Weights of a small GPT-style language model, trained from scratch on English Wikipedia: attention and MLP in parallel.
MLP neurons of a small language model. Each row is named by its layer, matrix (up: input weights) and neuron, and shows model dimensions 0-127. Each number is 50 + 10 x the weight over its row's rms, rounded and kept within 0 to 99.
After each neuron's rows, "fires in" lists the words (lower case) most often at its 100 highest values on Wikipedia text that the model never trained on.

L5.up422:43 55 52 48 45 58 42 49 56 52 47 54 60 44 54 60 54 61 60 61 73 49 47 34 59 38 63 46 55 54 60 55 70 47 45 78 29 37 69 57 54 41 63 47 40 44 71 27 60 35 53 63 48 59 37 28 67 40 34 40 43 42 42 59 46 51 55 48 33 36 33 48 44 86 42 40 48 50 64 47 46 28 49 49 46 52 50 54 48 50 45 49 63 55 63 46 72 42 46 40 46 54 58 43 51 66 44 46 52 45 55 47 47 39 33 47 67 70 50 46 55 35 55 44 39 46 57 48
fires in: "by", "they"

L4.up782:57 56 48 69 43 52 43 40 66 71 57 37 46 41 64 67 53 52 55 47 47 48 48 51 46 47 59 41 49 59 45 61 68 43 61 47 52 46 51 46 61 34 66 53 53 51 32 37 47 28 56 51 53 52 50 58 39 44 50 27 45 52 51 42 57 56 58 68 50 62 61 39 17 64 54 42 59 76 47 53 56 54 51 48 46 27 42 57 72 61 47 53 40 44 54 57 48 44 55 46 41 62 60 43 49 48 64 44 39 40 60 50 47 43 49 45 35 70 54 28 47 71 45 62 51 56 40 54
fires in: "were", "was", "been", "being"

L4.up353:49 52 26 58 63 48 55 51 44 45 64 42 50 31 34 45 68 42 71 69 61 60 51 63 45 58 32 57 65 55 42 40 64 61 56 59 37 31 66 57 57 56 52 37 49 57 36 50 48 58 69 48 55 54 57 24 67 37 61 50 47 55 52 56 53 40 50 51 48 61 55 47 40 57 55 54 53 35 45 43 48 48 48 26 47 52 63 54 68 57 64 52 60 38 54 59 51 75 46 52 56 38 59 66 54 58 46 29 46 48 34 85 43 52 57 44 69 54 60 51 48 51 41 38 59 47 45 39
fires in: "of", "two", "three", "one"

L4.up381:49 47 51 53 27 33 50 43 47 63 66 47 53 55 37 74 55 38 28 45 57 39 36 56 58 59 54 55 53 50 46 29 31 40 33 60 48 38 46 60 49 43 36 44 49 56 55 56 32 42 64 39 46 46 67 45 55 33 49 52 59 46 46 48 61 65 47 63 47 60 46 38 55 51 45 38 47 51 37 57 44 30 46 55 60 48 60 62 51 34 61 47 65 59 59 54 37 21 36 58 49 61 66 48 54 51 52 47 45 55 64 59 54 51 47 55 64 42 49 59 38 55 57 48 50 35 45 54
fires in: "and", "well", "featuring", "percussion", "example", "such"

L3.up19:47 34 44 42 46 48 40 55 55 57 45 43 30 48 57 48 66 45 63 61 66 37 53 56 61 51 28 58 65 62 37 31 46 51 54 49 46 55 58 47 51 42 48 28 47 34 53 50 54 38 33 31 58 55 49 35 53 64 51 59 36 37 62 52 63 50 50 48 55 30 57 47 40 41 48 44 55 66 48 49 71 31 54 53 71 48 56 34 45 35 49 48 54 46 55 38 44 55 51 42 45 53 61 36 57 62 48 54 46 52 42 69 45 50 44 50 54 61 52 39 62 40 48 44 57 46 35 56
fires in: "or", "may", "mayor"

L5.up712:50 37 33 68 49 65 47 61 50 55 74 46 29 62 25 76 66 50 35 62 56 31 58 45 65 56 62 32 55 52 46 55 53 38 57 45 61 74 51 46 38 41 48 46 44 49 45 57 48 59 36 47 40 43 38 63 54 40 50 68 34 44 52 48 52 45 45 48 54 64 56 48 56 48 37 63 39 52 53 50 49 56 52 70 48 56 57 58 56 54 68 44 49 54 55 34 59 58 37 45 73 47 49 57 54 56 53 42 51 57 34 49 54 74 46 46 46 49 43 33 54 42 44 49 52 38 52 52
fires in: "is", "most", "was", "are", "and", "were"

L4.up62:41 57 46 34 39 55 50 35 47 57 43 70 44 55 50 55 71 53 43 52 58 37 39 45 71 45 47 44 30 45 56 36 78 44 46 68 65 52 56 44 35 66 52 56 42 40 48 66 42 52 62 59 35 41 43 58 64 53 45 48 60 60 54 44 65 36 55 48 48 55 50 49 43 75 46 51 57 42 63 51 55 42 62 47 67 33 50 44 57 61 52 58 39 30 56 60 71 38 53 55 64 59 58 35 36 42 49 48 52 52 41 48 42 62 53 24 49 55 34 49 47 31 67 49 45 61 42 36
fires in: "as", "from", "by", "troops", "against"

L3.up100:22 51 43 67 55 41 36 47 51 39 46 49 54 78 43 41 54 71 45 54 41 42 29 42 47 41 54 65 61 61 30 61 48 51 57 38 42 48 44 51 64 54 57 62 73 52 56 37 50 51 27 50 46 46 54 52 44 41 49 45 49 51 55 49 41 48 48 35 50 58 64 39 46 41 42 54 47 62 55 53 56 61 49 57 61 54 39 53 64 47 60 28 34 31 57 47 72 43 35 47 39 43 48 40 43 60 63 45 47 45 52 46 54 60 34 39 66 45 60 69 68 50 47 63 53 37 54 46
fires in: "of", "role", "career", "music", "degree"

L4.up817:46 49 60 34 36 54 43 53 46 48 39 50 56 22 64 47 47 42 53 42 60 56 64 45 60 46 54 56 61 42 52 63 73 54 52 62 38 54 45 38 25 37 72 42 69 54 45 44 39 49 45 29 33 58 42 50 61 47 49 41 50 48 45 47 57 40 51 50 44 50 51 44 44 73 52 43 77 47 72 54 59 50 57 39 64 48 59 48 49 60 42 58 37 57 49 43 67 42 44 41 65 43 37 36 51 62 40 52 55 60 41 63 33 40 40 53 58 54 51 55 55 39 52 38 52 43 47 51
fires in: "after", "before", "when", "while"

L4.up220:58 61 51 60 54 48 32 54 58 51 56 55 52 40 66 67 47 42 49 34 52 59 58 50 53 48 48 61 38 53 56 50 35 62 43 31 72 49 54 48 48 54 53 34 37 51 32 47 39 46 48 51 47 48 55 63 35 57 55 50 50 54 61 52 29 45 59 46 43 45 47 56 41 57 62 63 30 44 42 40 64 61 45 40 47 39 38 26 56 46 61 58 45 58 67 53 49 47 55 49 48 54 53 37 54 62 45 50 61 44 54 32 46 35 62 66 23 52 29 54 56 74 53 58 48 44 59 41
fires in: "with", "being", "between"

L3.up61:47 45 61 52 48 50 51 60 54 44 58 39 39 39 49 54 64 65 29 45 49 42 58 23 39 62 42 42 62 51 68 57 54 53 43 67 62 53 53 49 53 50 47 46 57 39 41 51 41 53 63 60 38 45 48 48 59 52 48 50 46 49 46 41 63 58 66 48 54 59 29 67 31 52 48 57 45 47 55 59 37 50 48 44 47 46 38 58 45 44 54 37 74 37 61 65 42 39 61 43 47 67 39 53 48 35 50 46 27 41 57 42 55 34 48 49 58 54 49 52 50 57 54 51 47 63 29 53
fires in: "his", "any", "s", "their", "us", "states"

L3.up116:37 67 55 46 60 43 50 72 39 44 40 36 41 40 46 47 43 50 58 52 42 46 47 64 51 57 45 26 48 49 49 39 58 47 51 49 71 47 54 52 50 40 65 53 62 38 56 52 38 57 44 53 39 61 60 43 33 61 29 52 37 44 53 51 53 59 52 49 68 46 60 52 38 48 50 56 43 52 49 44 52 25 38 43 50 27 44 52 55 38 46 41 46 41 61 51 66 59 43 63 58 74 51 54 56 42 56 49 63 52 44 36 50 58 58 35 43 49 60 58 51 58 49 49 45 33 55 59
fires in: "in", "war", "had", "theatre", "population", "half"

L4.up712:30 26 53 42 46 46 42 48 43 55 43 48 44 61 43 40 46 68 55 57 44 56 41 37 46 55 50 56 39 50 47 46 47 53 39 45 32 67 58 59 60 42 39 50 47 44 37 53 45 59 56 39 68 57 57 41 33 63 47 45 38 46 42 40 46 53 64 54 53 67 36 34 39 39 46 67 81 57 47 45 40 50 80 40 72 59 50 29 63 69 65 54 37 39 38 53 34 52 64 50 41 48 47 66 47 59 61 43 54 55 49 53 70 35 58 43 51 50 58 62 82 53 32 58 64 60 38 55
fires in: "as", "of", "by", "new"

L5.up809:42 64 72 65 49 41 42 42 40 51 46 55 48 51 48 60 45 36 47 42 45 46 51 62 57 55 36 40 49 64 50 55 43 59 53 40 67 37 37 35 29 56 53 48 38 55 26 45 53 46 45 54 60 32 38 63 43 33 41 35 69 66 57 50 73 66 55 57 77 66 49 42 45 53 50 50 52 45 40 37 57 64 44 31 74 56 47 60 57 46 52 57 48 49 49 37 43 57 41 54 45 49 59 55 37 48 49 46 60 45 53 54 51 38 48 49 61 76 74 51 72 34 37 51 54 40 50 59
fires in: "was", "been", "were", "households", "rodríguez"

L4.up1002:44 42 61 43 43 49 51 56 43 50 49 60 64 51 72 57 65 55 37 43 35 47 60 50 62 50 42 50 61 48 60 46 65 49 43 45 52 56 58 50 46 63 36 42 60 55 59 54 37 51 42 51 58 59 37 53 47 57 56 45 47 42 50 45 45 49 32 34 50 27 39 52 66 44 45 42 64 57 54 38 53 57 47 62 47 65 52 51 56 59 66 58 59 43 59 35 48 41 54 48 54 58 58 44 55 36 72 42 55 33 45 58 51 43 44 66 42 53 39 27 74 59 47 62 42 49 48 49
fires in: "as", "became", "be", "was", "become"

L4.up257:48 66 58 39 48 55 41 49 53 66 43 36 45 35 50 47 62 48 35 39 45 55 40 61 51 37 69 42 51 48 43 33 58 60 36 48 46 58 49 74 43 66 40 38 47 52 36 29 46 44 64 36 62 63 41 54 56 58 49 50 44 57 46 42 32 64 42 53 47 39 60 41 42 45 38 54 55 64 54 43 55 62 55 61 52 46 52 58 37 54 50 47 48 65 75 43 52 41 58 51 37 45 56 35 63 41 44 52 62 43 43 66 57 43 50 37 33 57 24 31 55 50 46 63 49 52 38 60
fires in: "he", "has", "had", "floor"

L5.up296:40 61 50 42 42 51 42 47 39 68 54 51 47 55 39 58 54 63 64 54 56 59 54 42 50 56 41 53 29 51 65 55 52 57 66 63 38 58 50 55 19 51 44 55 40 44 71 61 36 56 53 28 63 34 54 54 59 50 45 50 50 58 50 77 34 53 66 45 63 59 35 49 32 47 44 53 59 41 49 62 57 50 62 43 58 40 24 46 59 61 60 58 49 68 64 50 56 52 45 33 55 62 58 38 53 42 56 57 38 48 56 42 47 58 51 47 48 69 46 35 60 56 44 45 43 54 63 59
fires in: "the", "000", "his"

L5.up621:27 47 53 60 52 40 45 46 51 32 59 53 41 41 54 52 50 49 50 58 33 52 45 60 55 48 49 53 69 55 50 43 46 61 67 48 51 64 58 42 46 51 63 48 41 51 60 46 32 39 52 48 42 47 59 49 42 48 34 59 41 75 33 43 25 37 45 41 31 67 52 72 54 47 43 64 47 57 50 43 42 53 41 55 46 41 59 52 51 67 46 73 53 62 51 64 68 54 62 53 54 44 58 58 47 46 55 47 65 47 29 23 58 46 44 36 42 51 64 49 61 55 57 55 49 41 49 46
fires in: "and", "during", "was", "succeeded", "until", "years"

L3.up276:43 29 40 68 47 38 42 33 55 51 53 60 57 32 54 73 43 47 47 57 49 57 56 55 41 55 38 48 48 57 57 54 58 36 51 41 50 63 71 41 48 43 76 52 71 46 29 48 54 53 52 60 53 40 50 50 25 53 61 60 50 37 58 42 43 52 53 59 54 50 64 29 44 55 78 45 55 53 41 41 45 43 46 43 49 38 44 47 73 56 45 59 42 50 52 39 54 32 67 50 47 43 52 58 53 58 66 41 46 59 60 42 59 58 56 54 44 67 57 47 42 60 39 70 59 44 41 55
fires in: "most", "based", "all", "had", "operating", "with"

L4.up464:38 49 63 50 64 51 51 65 77 69 60 36 40 56 41 45 59 27 51 58 48 56 46 44 39 51 41 36 46 35 65 59 63 42 37 54 70 67 53 33 52 37 70 47 45 70 29 53 63 55 52 56 45 46 56 54 50 63 53 46 58 50 54 56 47 31 46 38 24 46 59 57 54 68 49 41 54 50 54 47 43 60 44 51 45 42 55 46 61 57 72 45 47 55 54 51 41 41 38 30 70 52 41 39 47 60 52 49 42 49 33 50 42 50 37 43 24 62 63 57 64 51 58 61 42 46 36 64
fires in: "as", "was", "is", "although", "while", "after"

L5.up681:39 51 67 54 64 33 50 52 68 55 51 63 66 45 48 59 41 59 43 54 56 64 64 73 47 42 45 39 56 44 50 46 48 54 46 69 49 51 50 47 46 54 64 52 48 58 50 53 46 39 62 41 67 45 50 47 37 33 49 69 50 50 45 49 54 54 63 56 45 51 70 55 60 52 37 54 53 43 49 44 47 47 64 31 46 47 45 41 55 58 54 45 52 61 60 60 47 72 64 63 61 36 64 43 49 54 42 46 57 36 56 59 46 46 44 51 59 68 40 48 58 46 55 74 44 51 46 35
fires in: "during", "the", "until", "before", "after", "on"

L3.up940:40 67 66 30 55 48 48 43 37 60 33 46 57 67 53 53 67 46 47 52 61 31 47 53 50 63 58 61 59 46 58 46 64 53 48 55 62 54 42 37 53 25 41 51 38 61 38 57 42 58 65 54 33 71 45 44 43 27 45 48 34 27 51 67 60 29 41 36 48 43 54 28 56 56 49 49 66 48 57 32 45 66 55 44 64 51 44 54 60 40 55 37 37 37 75 44 59 53 37 51 64 48 51 36 37 50 56 34 54 49 38 34 55 60 45 45 42 51 64 56 69 42 56 50 46 66 51 47
fires in: "as", "character"

L4.up601:52 30 56 64 62 66 37 39 49 64 37 67 44 54 42 53 59 32 58 52 48 47 42 55 50 61 41 61 44 52 58 33 82 42 55 56 50 68 51 43 38 49 24 52 49 58 45 44 68 45 69 32 39 54 35 50 52 46 55 55 58 35 64 54 61 53 50 47 43 61 48 69 54 50 38 41 48 60 47 56 36 50 48 67 53 50 45 54 50 66 64 30 65 56 45 34 46 42 53 58 57 53 57 35 67 23 54 53 51 43 48 46 46 63 49 61 44 58 46 47 64 35 49 40 46 38 36 41
fires in: "as", "is", "become"

L3.up281:47 42 43 49 41 53 50 62 43 48 80 67 45 46 30 63 53 71 22 63 65 47 58 27 43 65 67 45 59 61 61 49 47 36 59 42 46 56 55 54 77 57 69 39 47 36 48 51 40 37 34 47 54 61 46 39 52 54 31 45 53 54 57 51 53 49 50 38 55 52 48 39 57 54 50 48 58 72 55 49 41 42 60 42 51 56 37 53 21 32 38 61 41 41 69 56 55 45 33 37 41 49 41 44 49 44 56 51 19 57 54 42 51 43 52 50 60 50 66 57 48 60 41 55 59 49 53 47
fires in: "team", "to", "by", "club", "family", "clubs"

L4.up299:49 38 46 36 57 40 47 58 58 52 55 45 50 52 39 51 48 45 41 54 52 55 60 63 47 49 47 63 42 57 74 55 49 50 50 52 40 49 48 56 47 52 65 48 57 36 49 56 60 39 44 53 47 48 47 51 35 47 65 50 57 42 43 38 49 58 52 36 41 53 35 52 62 47 61 57 43 49 41 41 43 54 42 71 52 42 43 50 34 52 56 42 58 49 35 43 58 61 47 24 57 68 52 38 43 46 39 58 38 51 44 66 30 48 55 60 40 51 40 45 53 44 54 72 59 45 33 33
fires in: "that", "which", "each", "any", "eest", "this"

L4.up118:45 54 49 65 51 42 47 43 39 55 49 60 48 50 49 53 41 54 53 48 56 42 55 63 48 70 44 68 45 48 52 41 44 70 41 45 31 38 37 47 47 37 41 41 36 53 39 42 51 75 52 73 26 72 52 47 52 42 42 44 34 64 54 52 44 51 37 68 69 43 50 40 54 51 37 52 50 53 44 42 62 57 50 46 75 51 60 51 50 30 60 38 47 44 64 49 65 53 56 55 59 45 57 44 26 48 43 55 54 35 66 44 59 47 56 48 47 47 49 58 51 51 32 42 61 38 42 39
fires in: "of", "clifton", "philip"

L3.up241:38 44 67 49 47 59 41 70 56 37 44 37 68 45 58 67 47 54 56 42 57 47 55 46 55 35 50 51 42 55 61 54 42 61 44 39 34 44 61 21 59 47 88 64 61 46 43 65 43 45 62 31 49 46 64 59 41 55 56 43 45 50 61 39 39 39 48 50 55 49 52 43 62 67 52 61 48 50 45 41 23 43 58 42 44 52 44 36 34 43 42 45 39 43 63 55 51 50 47 49 47 44 59 45 57 30 37 31 34 61 65 59 53 42 47 63 57 43 50 61 41 44 48 59 53 37 53 33
fires in: "in", "by", "seats", "swing", "as", "to"

L5.up22:53 53 67 53 53 43 49 69 51 55 53 44 58 45 45 42 56 49 35 51 49 54 49 65 52 45 66 37 53 37 54 53 46 46 35 69 71 47 48 33 37 44 67 51 47 55 33 46 47 42 51 43 58 54 61 57 47 49 47 59 71 55 56 34 41 76 50 48 49 45 72 56 50 38 62 33 64 55 51 46 50 57 58 58 73 45 44 53 50 61 61 52 71 47 40 50 53 58 49 38 80 74 39 38 55 35 64 44 54 58 32 47 47 35 53 63 44 44 36 46 58 47 52 54 41 47 25 51
fires in: "under", "although", "with", "while"

L5.up114:63 60 58 54 51 55 46 47 52 55 44 58 27 64 61 61 38 46 58 57 47 51 44 53 47 35 37 44 55 54 58 53 47 44 35 51 63 56 71 38 37 57 58 57 68 39 57 50 27 48 59 25 39 44 57 48 33 52 50 48 45 48 52 50 53 51 54 63 61 44 72 32 31 57 40 47 56 45 65 53 54 65 61 52 60 51 50 32 52 65 49 43 52 54 47 60 51 46 49 68 56 45 43 59 36 49 42 44 47 35 32 45 61 54 48 41 70 55 43 51 50 57 65 45 54 33 43 59
fires in: "in", "for"

L4.up316:44 44 56 45 45 61 71 50 47 75 46 48 60 46 35 54 62 42 45 36 36 47 41 48 48 31 53 56 32 51 43 28 71 48 53 51 60 35 55 56 69 74 58 33 70 57 43 58 18 54 57 38 50 39 60 51 41 71 51 68 42 54 64 60 29 42 56 41 44 47 41 37 56 48 54 35 56 55 45 50 57 44 53 40 65 55 51 56 36 39 66 56 53 44 56 37 58 67 59 72 54 59 41 55 56 58 31 42 17 49 40 47 45 43 46 56 54 52 55 59 47 64 36 63 50 47 52 56
fires in: "with"

L4.up843:45 59 45 48 44 55 43 41 43 52 50 35 50 53 61 54 54 45 34 35 51 60 38 46 58 58 54 43 66 52 46 46 44 61 45 45 46 48 55 65 27 49 41 55 69 44 34 55 43 53 42 50 48 57 45 52 49 48 56 55 60 46 54 59 52 50 49 40 40 66 29 28 47 74 50 26 63 54 53 57 53 35 69 57 50 55 44 37 67 56 38 54 46 55 47 62 50 48 58 27 47 74 61 36 62 52 63 46 43 58 47 59 55 50 50 46 46 42 42 28 65 51 62 43 71 58 40 53
fires in: "and", "or", "as"

L3.up3:34 54 73 66 57 39 44 54 51 58 69 39 55 52 36 62 63 56 47 53 57 41 46 56 48 47 24 71 51 55 49 42 67 40 32 48 45 49 36 50 68 46 42 42 50 44 32 55 68 54 47 64 46 31 58 48 48 51 47 40 32 41 52 50 29 30 59 45 40 39 54 31 33 52 46 59 56 46 55 58 56 58 49 55 55 55 48 54 54 35 52 43 60 69 66 61 48 35 36 42 42 53 56 41 57 48 49 47 51 40 70 42 41 39 37 41 46 47 53 43 42 56 31 72 67 54 39 53
fires in: "all", "among", "what", "the", "historical"